Part of a small language model's weights: 5739 steps.
MLP neurons of a small language model. Each row is named by its layer, matrix (gate and up: input weights; down: output weights) and neuron, and shows model dimensions 432-527. Each number is 128 + 24 x the weight over its row's rms, rounded and kept within 0 to 255. Numbers have three digits each. A neuron's up and down rows have the sign that makes its largest values positive.
A block is one neuron, or neurons of one layer that tend to fire together. After each block is what it responds to, as a language model described it from the Wikipedia text at the highest values.

L3.gate880:130094122161145131141137099095074157068117138149146133130128100131136143112114119138117155153109129143066149090150140108096144129100100140132105116170133146141118118108147151137117122158117093108147167145114111137143116097156174117142179122108149094162109104128153156135121116125119084114
L3.up880:152116125146174160118118077157121123156134137118104132165105121097159133130087146125117107106132120138086159087097115120119102110104130146112104162118162147095129109119084160148109158122138103133108151103132133123161106150086154095111097103089123123135142137165089122132107143116097143110
L3.down880:125163099089129135103178083124176187112128127126129108160146151128096144130120094100178135129116130086125128164186107138131126124163122124104124134099127141149110107097103137155095122082104093086114131121121105159124144103151099116121121128135155117105151124120146091172117150123158158181
Description: Line breaks and closing marks right after a Wikipedia article or section title (= Supercuts =, ===2024===), plus "is a" in opening definitions.

L2.gate397:140085119052136136113144129157115091149160104120157092130125098081117149130102167089097113137149102126105106136167135083122115105164167116118112182093097112151135129152112089123142092147108146134147103154117113122137132173121160115114101152136147108095176140113105156110122096109114081144
L2.up397:155117115127147159136112121143135115141141118110155115134143148150095147129120129102084125156156130129138156139158149092095108180119135115148133156087125139169128130132157094108108102095126154089126118177147127124108137165145119090105158121142107183116117159127129163116176133114170103094
L2.down397:117088157138176157146110132166176123164111143110114135147141098184116124120116119099083110086185108151157122128127104114143105122150105122140108158106074111123095097122144166092108117101098096146133151138150145163122096115131152116147134120107112134068152108076100111121142148120117110128
L2.gate480:143122127139165074125120142115133134140170135123136172130105124127126198175132173138125138125105143131132138110121160108118116144116141121106150144117144115151098130120140107152152201160112126159113142117088116095127160108154106125118144152132112125162123137140136121105146113184147180121
L2.up480:155124125124157134126123117153160139134141143108136158095083119095118120171125130183152144122180123106124123147133120138136083182109086142141094108117151147127109094116142097128210144115148141123116120134115172063157153085141072117111139134072136155105143142156125124150135119120125166140
L2.down480:155115128113104132100131119126143130181127157162112105129142129161097128124147187140109161114128135132112075151107124118091103131146057154124180152107149095126107158150132138126146169147125138116108161114157128122108140125138154114122117127085107116148087129086149111127154104120108139117
L2.gate589:122093135135127125128146168121118156112086126128117155155132109133145136129113097121102146154159122141160144164134136123124140197127121097135120135117148118168134111144114100150146171145158140139135125098079115149155121092179092130122073167132120153143097143143135065103133149135158150156
L2.up589:134145099105150171134152113147145127124150110134141106127161132138128125081113103134121160098118132122114138146118112132169080126135078129126128135102108143083124119152143090144131119140115138120117115130138128122106157077118107127144111119066117146136112143107170095159107104130157116092
L2.down589:127146097179147157087104145138106157136111141089140154134154098149155084132129102135167117145186144156139124082131153113152098173131113135087104141139094156129117101132120087132112151087091123123096154162119142175125098126119116108127121094099154137143133128138085117149100125147159085152
L2.gate716:146128107162129106107122128089125139140086176135136108104145106121134113112113134133151108123172112127165090093141111091131090136123084125134158171110128110113164103123112141136062117152152100104120101115141125138137113141144121147138127163071082134120118150099068128076170093123139159176
L2.up716:191160075145151131118159150073173127118088119124168113130132120136133154136126155128154134091163141123115145051130188110149119161145108185098130112142113118137156107148146142168144092156102150119117101141150123110131121138153125131154128156113123121122107112156077118102120127129129132153
L2.down716:139117128149100168117145130153115153121153127104136118149119108108143132102137104151080097144142124123130110123135117081129115146140102105166133134155150158157102080135127095123165133110126113139108133127161126159105133098164168140109138113121133102130169156087119114111130093140160125162
Description: Mostly "that" directly after a noun, opening a relative clause ("a floor that functions", "the river that flows"); weaker on table pipes, list dashes and score hyphens.

L4.gate29:124162109129121172123115136117120171109157120115116117183131114097104113156110080153163156144122115110158102162117115157090142122110129141144106137128123166107111106144098173116099087135106162158152130056112063137166103080062144168138128157104069162133137152113130133176139147151105105156
L4.up29:134142124132151095138130107111155157126092132144113128145122120072141148125138098134128138119135147063096117125123151158153124127159138125131049123128130143141124161113100172135082145095135108093149146081139115145125104134124100152111143104133109141107159119140099116141119120134107164144
L4.down29:135150130137128113140117129162112150119103165113081116139120152136081123074108083143125133154157130100066063140102162162097112097123112109114128097196187096099153131111104139154171143126108092158117117094138082104149164161145088141133145096109102106129142120127148140124113152141178173124
L4.gate346:100152110148134120136102142162115125141116132110091108142130169119156169095148099099121124162123139144133151147142114146135120112117118111124126118127153139163132151140148161135127117181087124142108128130119106132151174131148116155105107137147148126118118134101157122077118140133127120116
L4.up346:117117126146111157103149151140154128131133127173116093119145173090160124108112095085130151157155139140090146111123124146110099118126144118132188161125115181125074129127117159099111112135118166173117078126156141144147129105159120102120079150141119111124136110168123107111144120111123121104
L4.down346:132069128076128118124130158097164124165131127109157134139116144125095138152150112139106114121144123144139109110123141104134130124095158115112126134128133101129143117111100144065127143143137144104192178138145172137108112105154156110118132152137110109085097102156142137132139148103146100133
L4.gate656:102053121161158130127144101090115135137131128124086128104158131133123126135146116158143155160132121135137129115175128146098119155165173109154179144152124117118145119082085128104101124129143147148144148118135110153112107116143160098115145122123123142164102096122117134145108159158137099118
L4.up656:121128096142162121100144153117161151177113152126162151152139102101137170123106115101177129158119127150135159119128111165118085136141113138094149146163125138131116145135149169106144116148156116116150109131107112134145110080135172150106108120122103120097109115129144121144108130093094100091
L4.down656:127143156120120108111103128110175067168140116162176121130105159115077106120148113145119113091131127070129113141180140129112102133117140105129112072148134124099123102114148084096124159123116143138097149103117106141102125106115103113143143116116136120169123173108150117105180145202140143137
L4.gate1154:100151118089163143115149140176113119061116091181080087141127139137099090125121114140145128138127146122124148128122109122116109094112145084109155113093131161102127101088126131158125125199126089136161144080139102155136139138092140149094139100159114152120167125131143136161094106133130133134
L4.up1154:073152113106129163112149118164128117116099100118113145109140133085090142114135147143131144168169125121142100143120149093122161132097150081118160157087130087125126116091107132135140139115109116126154134093132139126102159126115140128123153118171119139128096122125143154125151136129108132117
L4.down1154:143112178142131114101088079173097108126148135130119123093145143137117137178122150130103112121105119150140113151175117158152120124129083150128149137117110109149106115140122132103126131151093106150082132123089125112095134180104143138171173125113145147131081155142088094111124095161186138123
Description: Mostly the line break right after a new article's "= Title =" heading that follows infobox lists, plus the "(" in headings like "Steve Hardy (General Hospital)"; weaker on infobox values and table numbers.

L2.gate32:101129107098118136111106093149138121144168062102105109135119128176132149143133117108100181083119134168134110141142096121127173142125105087196128166190115084150135107095130102149164085146129125103116113106152126114168087112128130142163073121149144131125126152124118149156084149130189125122
L2.up32:135130107143084097132127120100107147066097121150144122100160115124115110143132110122096106153107146139123122144100162148104092134125142186116169134077133080097088171118130159149143114139145113115136075098089149152089161156149105123109168148089115133124138117111074155096141136115093181138
L2.down32:118119086135112152153087160106081108125114115109130134125116136090162143123167122144112103102094115133150115107101113147120097160144141155077121121120140134109079149157132156132116117151193102128155067140086149121089115110108086176121148115104111145105128115108105078124131156129126158119
L2.gate598:112157145112133128090103143103122154148132107072099085129124139106090124118091161115110121112139148112138186090113142114129092131129119152131139156122130096121121143141126165160107116113119133121156159081081118194106166095138171122129123108109138133101099100122115104091122141124115112162
L2.up598:134049096167100138113128086142126129103132138095109075161142149041116170088111166108126137114138106147139152090126132082147101149103112145116091132151110149135132144130152119141136089117133105099124123102086109129188131151144170131100081129133143170091134063114126157122134123106106121137
L2.down598:082114117108096151126150135115139136091131170146129109083159080116105148106150136111099116117158114115138154182147144103111138104136160121087138105111104106141176123135080151112119123110121145135117155094106195124123121104143167133144109121165108135130135135154116111158121105118139101177
L2.gate624:072120114102123103137119105163099172127172109130114127101158125105099165127138114126129143141107102118104166128143136151139122160077133147127110159104161143140078116097152132169127084115088104130150129098139104135157135116120127163139156187097175124111120101130075134125111105113137105100
L2.up624:114114134136124155148070131082101146131111140148118139172125124130120138165147106147157128151155129099156139130116167134110141133133095118146198123142109122121103153116120104119147139162145112151147076158099115148080089073122126111083118150129128122096113161119130150145132192167137107153
L2.down624:139129099176141128121103121157092129142200079113108150115102181129088154133095141124133125133126141155139174081163131159070151132156125107149150099122125141131129132116122106117135108111136105119140131103151148111153138138139149155118136161171173131073144142136056143115185116099128148024
L2.gate854:122136082098086120101075133102123128124123124129126142191067114117159088127084127140087137094135108125073171131133124127142123089135114118129127166141118121091086116180106142153110107145119122139142154129145106163087149121122106093120139141117149139123182154100140114163098155163102151133
L2.up854:129110133099116098137130117120107097140129129150113124150111077159109130081123089120151130120139126120147158149138125133112116109122141127073164115118124077126136144123096124101148109104134163148147110099153079151111171120141100086114103144152169133122151119161107102132098102154149129155
L2.down854:140137142093135169121096145175144121067127136134130118139141138085073129152129123152139125140133098159175147134135136162135131164071124128116122159100132132166120148117135116110125084136149133178096136142090113095169121118119125123093121172139102136075150134178119107102101132134123130157
Description: Line-start "- " bullets and blank-line breaks in infoboxes and tables (Country/Region, Population, Personal details), plus some prepositions before data such as born, of.

L3.gate588:119182159123097154129134190126085125126097097156118114120153134136152133186172088123110156147138102126147106134122174087128121111123149134115139110122091097106177141113165085091146190166131139114147134109151175157154106117134086106117077137107108117134131105145097158163186130115132144152
L3.up588:145101139142151131126085167160127096122124121127132109099133120133140087104092132155124110099130103084078149097161142160116082159154133099130140153138121135100136163120103116159130162136150128107180086124166091180154120131134144130126097052121101136069117110088113161086116128101087125126
L3.down588:146149185122110120101157154131128104184129121124113136104207154152123120146112129095120112104172161135139118118176101108078141129152098168125126122116117150119152137116122125120110169110114132160174114123174096128093107167117115172172160112150124110129165136110137130157105125126141129100
Description: Final piece completing a number, name or quoted title, mostly decimal digits after a point (9.8%), closing quotes, and possessive apostrophes (NASA's).

L4.gate178:158086150107150097166084154148150132150121125116103195110110156131133170175097167127136101169098136161145163118147121170171139110106122119131131150144125116108106130156101077114102151102135105110129121151142117166155127100163101126132116135126121117098121180108142115108199119111123159142
L4.up178:101141129114120150159087117146155126159109130114127118092164123133133175112140126164122097133144110111123107160109174159133147132112171124173132122136116170144173105140124136134141165098139123125092136134123129135159103158116081148119151112144086159126125113094101118078147127083111140127
L4.down178:162170127104094091074127122088090139166167112142114138140133164143123096113176176131097085095133123130146152136148098093125147153129156109142149079131096102149100116124124130105098082130142128129123098163116118172104170127147091089149162142097109102132130103118108105133090150095143122143
L4.gate402:126120135098108160136129221125137174149120115128128124117136127080160112066135106110073148120140113139115111113102117134133137139162088118103099158108150085157113124134161118092156147126148153103089132115129124153140107165125138147094139137160113101114139177118117148131114121110086165134
L4.up402:138157147123109109155072133148131102111135102151109134069142108153117126143113154129119140126143122079143109141175111111142152174127132156092077128164131147125141144104105093126094125116120119126123140172116104098124105160157132105114135089097155129153084109144095151120161097140119122100
L4.down402:171103147112135131145160150144114128124152145128112146138122096150153119130137132151116113137157109162175172116141117100143120148160075142103150149089182142128169119144125123095137109100135136147173152108086144114170110126113083205112120124134136107157157087135107111120127129113150109119
L4.gate554:135137121132116104134123120130166091143176107147081142092111149155161163127125178103167135116140146132138125073157132151064078099168165099141165129108139146110110124123113160130123169105101149126116092105131141121128134088149155136129097085125085075133150114081206135102079139140130088122
L4.up554:084164145111118083094126095133111153153140072111123137112166120157117123176158156134145156142164132167136131117151146156161130126116159103144120106146150116094110137133121106140115153088111124101124143140154116077143099096142108151111112122141082136158103139104150098129107128094149117085
L4.down554:109129107123135104152115165070147148120111120139127130089120106122130123121108118128143112134141145068164120153101153138139128145107108150179146083042114132083112149145124155117156097136120163120172095130112135113126147171139183114080135137146133156103120146124096177140131104157137139136
L4.gate815:145142120126101125128113132157139143144130140119134124119140196083109103092150156154075122141167103121108131136114148134115130110163175152134153110115137111140099134157124157133141129141155149084171125122090122164146171090107124160094067117150110173155170126109120135135126129167142125180
L4.up815:114148136083163160139112085105130144140124091132130117133146140143159130096095132158160110139119127152115134159159140133123118099144128068138134130144120127134159128145129122105099156130146146124121124147127083145101128120157157095134117098137189151130109148127094135087104082177159131106
L4.down815:116112101129122115056092141090134114158146096104164137111149105118146102128132087129127157165158133139117130123088189130140152173134125134128129164121085135116134140139142118094127120154126125086090125164136132145136152107150078152071104108140163104102088145162120114110093140187151113133
Description: Mostly digits right after a decimal point in percentages and stats tables (61.95%, 21.6%, .598), plus final pieces of names and non-Latin words (Goldwyn, Евгений).

L2.gate474:145126144115092138111142115106112131097114132080115131121134116144133109129166120131107107113179141148128099189097124144158130137122159107107168120148149125096092104101096123121180094137107123155110099095111095138125133179107101099175154121139160128132139115133137160119140118141142126145
L2.up474:089148095127085145134136165103096154118164158118098140133133090144158076133175108108164128126113151116082127123116140162112104146118162134101152108100125138131100132175105129131129120125130118119120096131120124173118078155126111110165123140119165118120118142174137183107174136133133086163
L2.down474:122146119147124133126149154094095084151129135138111131133124150118149125130086131157160088146137122101136145191154131124160143076103105152127137124138149144113138112080135103121162124115099112103168130114175112111131138106109164172107102182139128136124141098110105151116171152134154163119
L2.gate561:148138106089109083144138144134126139125101142142082152076120129152132096098121140140107093130093156100093089128151132114117129109132131093088111110172127099118155165124095118124150107108129126123127080151126134138121128100129130134119115126147122111150126125157166116146162080103121109121
L2.up561:114119077080125113148089143100124133145124142102133151146076104147142141147139107149141098146129113127113124114129083142126139154118145124118111146115142121128118160163131116114147110090120146114074123152131177130127152131153128090123098117154135103125108085139126146144151112101107113133
L2.down561:154140125145140178103109156159130163107144145145100108124125129127138129065156142115143134141143138179106153100120121150129153104083113081122127148126138161118157109087119178097158095157183142120144116135113129109130124148116118161117134156128100102130147160077150160139180108145151132143
L2.gate945:130146108131131161142172138115127119099096092120118113131148139116155118116086119111126122107110157103133140188182117115127120103108161142200124157145095156127113128113110140163141148112112113144084108117092141126144111091092141172116114120119148132102131129160143154122118115160187112128
L2.up945:119071133102145102138128139123124152147123121146137132152113103151160116103113155113130159153124102104107131110144142125139157116134173126118119106123110107104140121137099167150097092141134112109095101159147109132070142154126118127116134103136081107126110122107134121120110173107097160177
L2.down945:096142121112134102119102171132109121081118172116131078143124138141105119100158117167144162127103142089127130187171136116112100146110089134160121123090150140136112123086125126155166157067118072140132148125133112129125114123112130152145085155109138135159100123073120144075151122138122138167
L2.gate1421:164132120166101132165115164099073163121140124150079158136161101136142117133145108117151199121139150097136159127096107128155107144114114105122106197095124118096163136139142124096154109064116101125154143137127120138160141146110120151155148097103136142139143139121124126188148152082163088136
L2.up1421:091126126163111140114116121131169175154133089142125118124129153139175135144149105141160144147178160139137141136164125103121133166116142108142161098089116088119108132145097140105144103085122081135114111131115116124134116149123139128140136115123142107155142114091108076192132135116140125126
L2.down1421:140129143131165136130120104119175124109056106141159114124133135134170153139091137099141158099108136142140106152134098139114138112148095101149153116106106141123088156095087164106127108150133143164127149132171149111121150123108175132113109142160109101142159112139115080150095114104112157086
Description: Fires on the double line break (and sometimes the space) right after a sentence-final period that closes a Wikipedia paragraph, before a new paragraph or == section heading ==.

L4.gate49:135173154117134119159073162126139119122177119158154120188095148151133125109108124107150106131096116121136087069076125134127138103122116148150136162152080181148137131141124083147136100147140167141107085144103171155105114113102129151154131110124125141152143150119107182128133143148128101112
L4.up49:145112111086141134161170091108149135131128099098123120124156140129135136180153101113152129157158119137124115094145146117122138124116132112105124158202172126080153106121151105130110106126140116117137088159121129158095158104101105108140127138138143133117076118120140168107100122146121114138
L4.down49:165130095133146111132130137137152114138101123115136118140153121102169144156106142097115130123082124105104113131102145131119120108147158101111095150118116129132091108136134163148150113163150083154153132137141142095154057133149161165157131115137127159123157146138177153146142120094131163124
L4.gate758:186107164098146126124101174110101080120142130144150084185086098150140161138144131119140089130153125137122172142122163115139119138102117143133105123148110097156131165122127139132103103117106150140150096111135108143137087128097138156115190120143142127166147141139129173085150131148134131108
L4.up758:119119115104128139085121134129131123116120110107185103108151127134130152135141112153118105120138135098130124095109107188095160139102115136138099102097129099132175137140154141156165107133119168153132119128092166137133112115136121152140104139184149173087137120150128112095138117104152110131
L4.down758:108114143141102122113161142193122148121116124148113166143117105111147190124122137123153135119168089140108079120118130118136151101140133152163122096136136149079107104168128128146129111111112115120112118143130139105170117117110110150133127126108186087151131139157099116144135083158124112095
L4.gate1028:106119097112141117129145095114092152152128150113114118140150124144108190174132091088116123153160133137164111136081120087118134146127115140107125149134039124137129138105137129121150122115132108085108071141142145109152081147145128103102096132090169102095133128107128100132112141141152120140
L4.up1028:153108102143136123148107145135155107104104141144122094134159123121115117103157108127122115153104138139178122109144113120110113166132137101103137115116134150128149120107153122128124084144162157135121108134116124143139092110122114155124126122147123116147145132091137148102189101121118136146
L4.down1028:151108088137131115140087164107148096105123117137145144153064156138116146124126106128136135129117130122132143114131094102130140116142131096098169137116142143148160165141134125157147135077136109166128138182097113154159125126131167122148130112141177123123139156121159140131129112164091136118
L4.gate1032:144162076137115112137102114144150092163125092113123113149127139152125128148151115122144156105142155134158136107105116082169162140143126116119157131145092076129154120187138119130158124105140141151136117129118134156162133120147117069105144165119151158116137135126143088125145139132115108138
L4.up1032:130141120143163150116126114121135122179105164099146112111110111132137129156100078108092149106102082102136154130128111164118118157135129116127120080130163125094113156131136086111120092127097114115114130132107144097124101116162098147123142148117148123152164134158169063070151131101126095147
L4.down1032:162052088150127147119191135104135131132140083079151149158127100136123134096130144109147123144115112115131098105093113154117149123071128134105139090091130127147120118151146109108104136122148113154128148069126102135150107124187126107149075137141127136144138084171079127132089143129129134131
Description: Relative pronouns starting a clause after a noun phrase, mostly that, which, who, as in a medley that also; weaker on also, with, where.

L2.gate68:104135158092102104156108137162096155133133140135085134143135112099111161061132140123126128084145129158134140147088098117130124129122136107136123129142072105091115128148167134144106116128154115127126152121134113102151130140159120112138113167146117159142129113160110155133089103150129089125
L2.up68:109149150077136119106099128086119148130115156146109134092139172129130145144154159119111128132147141117142141105115095111118144125119111128128154113160103135121103127176162142154141158102111123133149139098100157115141111169135099124163108093131109171133116134160146158144098107133144115105
L2.down68:119129112103126153103093106155136129144139110111116141112110106073132136164145140078112103123158139131113160105071102125075120064122114127137143134107132117114125104167120139129120119115130144162136162130137111108133148120121131135099125137143125111140139091092147143125095116141134144147
L2.gate506:111120142155106140133126137088129131097122096108110167137172149124152109116116154106147148141129157064146144110135167122103105132101183121127139111143111111118132090146146088088086155112151133145097117095137136098111135103159146119108141064137140161137147129089095162123101103099100107126
L2.up506:124158152117129106122140138081109112124142119175100132140082072126137159113099103124102156138118162155147063121144149125118136163169104078133088105131120140097140092109135118128162159157102122158125109116154157130140139129127136119117116200122136096092129087136100128126112140158123096121
L2.down506:100134121147160144111118138138125139112119122143124145077152125116130181177087116175107114139124121136150152163085085112097121090125106127153163158102147125104098146101143141144147130139112160088154134108106114079165118138142135119130103121137167124105169141122162125119105131150156150123
L2.gate1108:125104153119139138119112092133152171131139103107121134126153145152132110084128188128094096159121122122142153155136100103094153107141133106128128114126092186096109114137118130148110168098088069139117103139147129093114111103142125113115094128134159124140158138104157121119128156105173156131
L2.up1108:103090085086152106156093145125149085145137151101145117141140094106123155112137117133112082095152115150115122143154162154109133119150103106162138094133159087125153168086146111134137109118125141092119120150104098169126127137115090109105129139103107116152168124115094170126161105082118107101
L2.down1108:109128119087135122108131172153154119165136142175091118116114118098125138114130107150191138124158116118162139111102124128051118108161148135143139122120134116134131128113131114160124134085103163148132134142145180106145107101098121158099123136156122138130129145088111167063094108131120114137
L2.gate1492:142144099113101118125169147125135091137143121110119104104126127134110140130109139121137113106139116121168132127109154130099126109108145122116122127129118130115086183126152106110121151102134113135146126134142157162126130162146142128125122141131182108129115130120097103144096137106139100079
L2.up1492:112124149103101151120136170154144141153144131114155130124108126153129153128080133139151140127118097095110112123103116098154117097144142113135055117171121122099135180113148135107141158104143061092103077098100147161129186165131131121155112166128145137151093139147099135151127075114146125116
L2.down1492:111076147146134166140133109100179105143146114097139176145145124158099129133163184089117078134139129131087122096119117081075156079099120112131149122130148152127115115070145112154112115139122217108142097140113142102140134136098093180142128159115096131120129107134115159114117154114103125126
Description: The first digit token of a number in any text, especially a multi-part number like 3,921, 6.5, 18th, or 4–1.

L3.gate539:086125155129161115128100101093101129081123159138109118161107154115132103164159103128151107109094104128090089147137127137111097103097145148121148094119121148118119157129143159167090124157114109110121128157072091133063137108113137125125142117139135100125114115094146123110114112120125117172
L3.up539:132112125110089110124108102133097148144099118109125135138200118154157109153115100136130150134129146110149115138184137080149126139170124146142158118087114093123087121140122112113132118145159113114087145149156136129149116124085093114135142117180146114164121137145131116133117110153076105139
L3.down539:136135130105127161140143152148121131104111123109168078157128137110167135152130111146125135153099097123129099111136168118181135145103155113097078125112110133152116124163160087127144154110102148140083134198161122072120127109147126127146162122099192118131140118131097142127118136131171160160
Description: The words which and that opening a relative clause right after a noun phrase (e.g., a protein that, the song which, agree that), plus occasional nouns after the.

L4.gate224:087121142132185083127095118115151088153117116123115123165150154177120123119119129126154147152170156145133139094145154115147118167099162122132149123099126187154121142164122112159137103126141126114094099107093116110157084158115151132138130125144120132110107114150155170108139144132142137099
L4.up224:163161121120141116145147130144133089114117134121134113163120091166128090099107098167138139115087118127190095106147095094190126150143097134150110113098146152152132154105126098137141145120079109143126117131138137159144129142143110169118101116127122069115129160145151163125134118133135105153
L4.down224:149151111119131102083140123137127174133139122149105169133147173173145107141140143142065140172125166131142142150118144125099137100134115108125142112186124145040090133126129122148112155084122135128124112110158141150137127165157109118122102173103154115099122118112138145088166111117115091125
L4.gate887:133126104117106155204169172121138160112110075137153139095109160142137132166151119136106114094108172129156164113128101107126129099122149127154138098066112105118099107134110086143152100131108141070086119106173093138123142124121120110135105096143116119150102096141159113192138132159129128143
L4.up887:103137139128120146136158128144151123170118107121116123099131172110105113148153140117101127142137167098132126124133119111138153106078084133142093118145084143152086139128134163121171135140115119141133126095178152172163104089159137125136159122148122125111123146128148113103167107113118142138
L4.down887:107091124110139145126092169145145126153115124126179143105122165097137111106183111093108152099161120104126117100139101142139149079163171120117147095106157093095116101140101140153127164088115079138129145123091189104151130146147119106111122141125152119118116114126117181109178139093142094143
L4.gate962:141149150094146133118118138128078099124123137154143161111147101166101122120155089114092141133156123166141141123191129106148122115139100106128127144141122104097115178130121104123115127134130130167160147114118151094141126126156151097092094111121084111115169124131164116115095183123122092161
L4.up962:180143162047173170146080134138109133141126126141129156065128093144115141144165136114073145112133190134144098127169144116130121126132114127124101074120136109082100141112151111181134138118126129143125152106127164133135117143135128134095105120130099101130215135139138146146140169133113112135
L4.down962:113148099094119179118167151087106127162141148107136156138138144142133130104139103085128095089153144111144133139135162125146143120174100135125143108153130112170151130129124095130127141112098123094145105090146145140139146142083136162147119130102120197127141112092138142111126150134117107163
L4.gate1296:106125070063170087134138130124124116122141111134118106085114148138165130098145116146129120132051128165087142154178133122153101112170174161134114128142130112106123136132099083094143138107145143144095167137124150138143149138157113095104114101167186088124132148171133120136098107128106098111
L4.up1296:092148086099131124119126133130131176145143096160112167129148112111138163121152136147096102122111103160147149141126112107128106102111125149135142134140140140156138097141130088107127124136136142136095102075099146136114140127134099115132112123102133115151168151190121124143106145129107122126
L4.down1296:127132135121091093113141155104157115173080128128130142097197134104124121100133135138168102133123157093171186132125110135142094064097154111154156161118141129120109136097108140135157172148160151114120105123141138142149130086128119140106121151131141120149069114113139096116136105132142107137
Description: Double line breaks ending a paragraph, list or table in Wikipedia articles, usually after a sentence-final period and before a new paragraph or == heading.

L3.gate849:149130161134156130126100162107113164134152113127110146164179120118133087132135153159133103118149153131147109151172154130148130101132134127117114113110153131131122176140121135120136132106134145117137117121134132115117139152101142152168117109118122113174160160118141106124185152096118109159
L3.up849:137121123125151143103147125109091127134092127158140124108151093122154107156110138122143105154117155098122164120121153137128081122101153118100135090110165139109140176131180176167137117130108129097150120162168135149149096159106114145112127121140127123115120136126128150083168121073167120107
L3.down849:120104095110117098056099132110154141157155159146098150139123129125155132117127093089116125113099112150148145100129112191103122119098123107179155078122106129117112103139102155106108112071158118155183111091151143113102127157121146131112141124130138129129162118112112139132145120090139096093
Description: Newline tokens closing a markdown table row or separator row, before the next row begins; also paragraph breaks after a sentence ends.